MLP neurons of a small language model. Each row is named by its layer, matrix (up: input weights) and neuron, and shows model dimensions 160-223. Each number is 50 + 12 x the weight over its row's rms, rounded and kept within 0 to 99.
After each neuron's rows, "fires after" lists the tokens most often just before its 100 highest values on Wikipedia text that the model never trained on. A number after a token or word is its count.

L8.up947:48 58 62 64 48 57 48 70 52 56 38 46 22 55 60 33 30 39 52 31 74 62 40 36 63 58 52 33 49 55 60 52 43 66 80 47 51 54 51 37 50 55 23 43 38 84 50 48 43 38 68 53 49 50 46 47 45 54 47 41 57 55 59 39
fires after: " |" 29, "." 14, " L" 8, ";" 5, " 0" 5, " don" 4

L9.up523:62 20 49 43 47 51 53 37 57 32 44 57 43 67 43 45 60 45 52 82 55 73 53 57 63 63 53 66 68 50 33 82 41 38 73 55 50 42 55 59 50 47 39 49 61 37 80 46 48 52 49 43 46 42 67 65 37 47 73 46 64 44 53 54
fires after: " |" 45, "," 8, ":" 7, " (" 7, "–" 6, " of" 6

L10.up280:40 55 23 38 56 60 33 50 63 47 58 59 52 28 54 70 52 40 43 61 55 46 42 46 65 55 47 73 73 50 29 61 51 62 69 46 52 54 49 53 52 46 41 40 52 25 70 47 59 55 35 59 54 67 56 41 61 42 57 46 69 49 59 34
fires after: " |" 55, ";" 16

L9.up122:63 44 41 66 55 44 49 40 65 41 39 36 38 67 59 65 48 60 51 65 66 74 55 25 41 53 55 58 44 62 21 59 57 38 54 41 56 46 46 48 52 50 37 73 44 64 62 48 46 42 35 21 60 29 75 42 57 59 58 46 76 49 69 68
fires after: "," 24, " United" 13, " B" 9, " Gu" 8

L10.up315:58 57 46 58 19 52 43 58 40 62 48 55 65 70 47 47 69 44 44 41 46 50 52 39 83 59 41 70 63 55 38 46 47 51 53 53 49 54 38 54 40 56 68 32 79 36 55 48 46 59 63 58 38 44 65 46 60 44 34 33 48 45 39 65
fires after: "," 29, " |" 19, " and" 9, " in" 7, "aged" 5, " ." 5

L8.up149:50 39 48 48 61 55 66 65 52 52 45 37 68 54 32 47 54 66 38 57 32 57 52 46 64 41 59 59 33 42 27 50 30 70 48 50 46 42 16 40 52 58 53 36 50 45 46 44 63 58 62 51 52 45 32 44 52 54 63 44 46 57 44 54
fires after: " in" 46, "In" 8, " In" 6, " of" 5, " February" 5

L8.up445:39 57 34 50 66 62 36 52 49 66 49 35 60 66 48 74 49 39 46 42 49 45 65 34 60 48 60 57 40 58 61 49 37 75 56 48 47 30 44 59 51 47 50 34 49 55 52 42 78 48 36 56 54 47 40 28 58 56 49 25 75 40 63 51
fires after: " the" 51, " |" 5, " of" 5

L9.up549:28 39 49 40 49 54 56 58 50 43 59 70 55 32 58 66 43 48 22 56 37 27 49 68 62 44 68 71 41 52 40 40 41 58 53 31 37 47 57 57 54 63 44 41 55 64 55 47 67 46 50 75 64 54 48 46 56 45 50 66 42 54 45 40
fires after: "-" 16, " (" 9, "eth" 8, " sh" 6, "–" 6, " h" 5

L10.up524:52 48 44 26 31 49 45 44 45 64 47 40 46 51 59 27 66 31 73 38 67 51 79 50 39 54 52 48 52 54 48 53 47 43 62 38 49 41 62 50 43 51 38 57 64 59 61 53 61 36 71 63 52 37 36 53 28 53 35 45 41 43 33 52
fires after: " |" 40, " (" 14, "\n" 8, " of" 4, ";" 4

L5.up600:56 50 56 60 53 46 35 43 35 58 39 46 50 46 52 64 62 60 48 67 40 46 43 47 56 52 35 39 51 45 54 48 75 58 47 27 39 44 48 43 56 57 63 51 58 56 57 58 35 32 62 36 51 44 37 56 47 28 44 55 47 41 55 62
fires after: ";" 42, " |" 20, "%" 12

L8.up409:40 57 65 51 45 54 50 68 37 78 46 54 52 64 60 57 55 26 62 66 44 74 60 29 53 58 61 46 61 49 30 44 51 72 48 62 45 11 37 61 58 39 33 52 35 50 53 39 53 57 46 65 61 43 54 50 48 45 53 39 71 44 60 36
fires after: "," 40, "-" 8, " |" 7, "eh" 4

L9.up330:55 19 45 72 48 60 36 61 73 52 33 54 43 57 45 69 60 57 40 66 40 70 45 32 46 66 38 60 52 45 37 65 57 54 54 52 49 48 53 56 31 43 44 35 48 43 63 52 51 43 58 61 67 66 76 52 61 54 58 56 62 43 60 45
fires after: " |" 82, "," 8

L8.up649:62 33 42 64 55 64 49 46 55 44 51 55 47 35 56 68 62 35 33 52 36 63 60 43 45 43 59 67 27 57 27 50 55 52 49 55 48 24 47 23 51 57 36 65 45 41 60 34 47 20 48 52 66 35 71 52 61 52 57 46 58 40 56 58
fires after: "," 28, " T" 12, " 32" 7, " |" 6, " November" 4

L10.up794:50 50 54 50 33 45 59 76 52 71 51 51 59 25 65 61 52 54 38 38 69 64 38 65 55 68 63 38 16 46 25 57 51 52 53 44 63 55 39 39 42 48 53 46 51 49 66 34 68 51 59 43 47 46 57 45 51 45 51 43 59 40 55 36
fires after: " |" 30, " (" 15, "″" 7

L9.up459:53 41 46 54 53 62 37 59 59 60 39 33 59 78 80 57 76 55 52 85 51 65 49 34 27 35 38 67 59 47 64 58 73 37 52 51 37 36 45 54 36 31 50 33 61 41 60 45 77 55 52 52 38 53 79 37 56 43 61 49 54 71 30 60
fires after: " |" 62, " in" 9, " sound" 4

L10.up880:53 34 57 45 47 52 35 47 59 52 46 48 30 38 59 45 45 45 51 51 56 65 63 54 82 80 35 55 59 54 54 47 52 53 53 61 53 57 55 59 32 58 49 55 63 63 55 46 57 43 36 72 43 60 57 74 46 57 50 61 57 46 47 58
fires after: " 0" 19, " J" 14, " L" 13, " D" 6, " S" 6, " 1" 4

L8.up891:39 45 47 54 47 57 48 68 49 55 45 55 39 51 41 71 55 39 49 68 40 55 39 26 51 42 46 56 60 43 31 60 42 54 58 47 47 51 49 63 61 68 59 28 32 64 53 42 48 61 46 47 28 36 47 40 71 50 39 46 73 47 49 57
fires after: " the" 46, " " 8, "21" 4, "\n" 4

L9.up416:54 54 49 43 50 59 26 36 74 71 46 53 57 65 47 29 69 43 40 66 56 49 57 52 48 42 35 72 47 52 45 66 51 43 47 54 54 46 65 28 47 51 68 38 76 50 56 48 48 50 54 51 38 73 53 36 49 49 62 47 72 60 23 38
fires after: " |" 27, " —;" 21, " who" 6, ";" 5

L10.up680:71 52 71 66 54 29 40 63 26 57 44 75 71 64 68 68 59 20 26 41 33 63 60 73 70 77 57 54 48 39 48 65 66 37 54 55 74 34 44 18 55 29 58 50 50 52 48 33 43 46 49 63 49 56 72 46 48 65 53 39 43 50 58 54
fires after: "\n" 64

L8.up121:46 51 35 64 30 37 68 42 49 54 39 68 47 41 64 53 45 53 57 49 32 43 42 57 65 47 54 45 54 45 16 53 32 61 49 50 38 29 53 57 55 42 28 09 41 58 52 43 54 67 44 74 55 46 64 76 60 26 53 58 52 40 57 51
fires after: "|" 29, " (" 8, "-" 8, " \"" 6, "/" 5, "\n" 5

L9.up257:46 60 63 50 56 54 54 56 53 39 38 70 44 40 60 63 64 46 50 45 54 42 55 21 37 43 60 48 62 48 41 48 50 59 60 42 51 51 36 44 53 54 55 42 34 54 48 39 44 44 37 57 46 25 61 50 46 66 53 53 59 47 51 60
fires after: " |" 45, " PA" 4, ";" 4

L2.up317:60 45 39 51 50 49 37 52 35 41 36 38 61 47 42 59 64 45 35 78 34 59 46 68 78 57 41 36 36 51 46 48 51 53 47 64 47 18 37 52 61 29 45 41 59 59 52 44 35 59 35 52 60 35 44 34 41 43 74 48 50 58 45 42
fires after: "\n" 31, "." 24, "==" 13

L10.up892:27 60 33 38 52 41 60 47 48 37 34 26 40 66 56 50 57 64 53 60 44 52 65 37 38 48 46 67 76 45 42 65 44 44 79 63 61 46 54 56 39 65 38 54 57 39 69 52 53 56 28 46 50 67 69 52 51 35 48 66 79 62 62 41
fires after: " the" 28, " of" 22, "," 7, " and" 5, "-" 4

L9.up912:59 48 56 63 40 62 42 49 52 33 43 67 37 52 52 54 52 40 53 84 44 56 76 32 46 59 52 50 45 56 49 55 59 50 67 49 59 26 40 33 33 51 36 51 30 38 65 49 54 64 51 18 30 27 73 51 45 20 73 37 55 47 56 61
fires after: " New" 33, " B" 21, " Ar" 10, " Royal" 4, " b" 4

L10.up619:23 55 37 64 62 59 56 32 68 46 45 57 38 44 37 43 50 35 42 66 55 50 46 49 39 40 42 40 54 52 57 44 61 60 48 45 38 28 47 62 43 50 50 45 42 44 47 36 51 54 51 56 46 59 49 59 57 49 53 59 51 46 59 38
fires after: " the" 39, " (" 8, " its" 5, " The" 5, " 2" 5

L9.up286:41 22 53 69 41 60 40 69 56 42 40 59 67 40 48 70 54 62 47 50 49 54 34 30 34 53 50 36 36 43 33 60 71 62 52 42 56 74 49 28 36 28 49 29 39 37 52 38 46 33 48 63 51 67 64 33 60 42 55 44 61 41 58 42
fires after: " |" 48, "\n" 21, ";" 6

L2.up639:44 34 69 54 14 54 33 54 26 44 50 37 46 52 51 48 53 58 49 68 48 47 52 60 70 48 38 57 53 50 53 56 31 88 52 67 53 54 47 54 54 59 49 48 64 67 48 36 39 48 64 68 55 45 56 31 55 32 59 44 48 37 52 56
fires after: "." 32, "\n" 32, " —" 5

L9.up869:62 35 52 65 51 35 49 51 62 64 33 63 64 52 44 49 31 67 56 51 57 64 56 22 41 42 39 52 60 57 36 55 53 34 52 45 61 62 42 46 50 47 43 48 42 68 53 45 40 37 58 23 58 56 68 47 65 61 40 47 50 52 63 46
fires after: " J" 31, " 0" 24, " Y" 8, ";" 4

L4.up626:65 49 59 58 39 60 37 23 56 57 30 34 48 54 51 58 63 69 43 56 51 43 46 41 46 52 50 53 39 45 57 66 81 48 44 62 50 45 53 44 23 69 42 25 30 53 62 29 38 38 51 40 53 49 58 35 47 30 45 38 52 31 47 73
fires after: " |" 32, ";" 18, "B" 5, "dale" 5

L9.up105:25 42 49 55 49 32 56 50 48 44 53 34 50 63 71 48 61 52 51 70 42 62 62 67 69 65 30 49 44 37 21 51 32 68 44 60 51 22 47 57 49 62 31 67 56 42 41 22 31 53 35 59 35 45 80 52 57 51 60 42 59 48 63 49
fires after: "\n" 73

L2.up458:39 66 57 57 44 62 51 63 67 31 31 46 49 45 66 32 61 31 64 48 51 35 55 26 46 44 43 54 60 71 60 59 54 52 62 40 45 54 40 53 39 62 45 54 38 60 59 62 48 63 38 64 46 38 50 56 60 48 61 27 39 69 51 44
fires after: " United" 36, " it" 6, " ne" 4, " f" 4

L9.up93:61 44 56 52 55 58 63 60 54 55 50 39 64 45 67 62 54 55 53 68 59 60 55 45 33 59 62 46 64 55 45 30 46 44 66 56 56 55 53 42 40 35 39 65 53 65 63 54 42 58 33 50 51 49 52 68 64 59 49 46 46 49 22 53
fires after: "\n" 32, " " 11, "===" 9, "|" 7, "^{" 6, "″" 5

L9.up651:50 41 51 49 55 50 39 56 63 69 42 48 53 59 53 65 70 46 36 50 37 63 61 40 49 67 38 84 45 47 28 50 41 51 50 59 36 13 47 64 66 40 62 65 51 47 55 43 60 24 49 45 58 36 80 55 42 71 49 35 49 51 60 61
fires after: " |" 27, ";" 10, ")" 9, "ard" 6, " W" 6, " w" 6

L9.up473:54 33 44 50 45 29 47 36 52 66 46 47 70 53 55 35 62 64 44 53 66 62 53 54 63 51 47 76 58 51 17 72 43 49 65 42 45 71 45 55 45 38 50 48 67 59 56 44 58 23 53 53 66 38 42 54 53 66 52 62 45 55 30 52
fires after: " |" 38, ":" 16, ")" 7, "ella" 5

L10.up560:41 44 34 61 30 35 39 69 70 62 62 32 61 46 43 54 46 57 47 49 64 46 21 57 49 40 45 50 53 59 20 38 60 44 46 34 16 43 54 39 62 41 51 61 45 41 53 48 30 62 43 44 58 50 62 56 51 45 52 29 57 49 67 45
fires after: " |" 48, ";" 4

L10.up55:49 34 63 63 63 33 39 43 46 69 46 38 20 47 62 40 47 69 54 47 55 47 21 51 47 69 45 65 57 53 40 31 55 42 45 42 49 42 02 50 55 34 49 49 39 52 56 46 38 47 67 52 55 63 59 41 66 49 65 47 47 27 60 42
fires after: " |" 63, " 1" 12, "." 5, " ." 4

L8.up69:60 35 56 41 34 48 39 45 43 70 40 56 64 33 46 45 71 41 51 55 48 49 36 44 70 52 48 63 62 62 47 61 46 65 50 73 65 44 36 35 56 67 60 53 80 37 46 24 49 34 53 48 58 53 58 26 57 49 52 45 58 21 45 46
fires after: " " 38, " (" 12, " \"" 8, "," 5, " |" 5, " Saint" 4

L10.up209:38 67 54 55 39 49 45 54 62 62 46 53 81 53 61 79 54 30 46 56 51 58 54 28 54 64 43 57 47 40 35 39 59 46 40 79 76 41 35 47 37 46 38 64 65 34 51 30 48 68 45 28 58 47 64 38 43 38 79 66 69 51 52 43
fires after: " |" 37, " (" 14, "," 9, " B" 4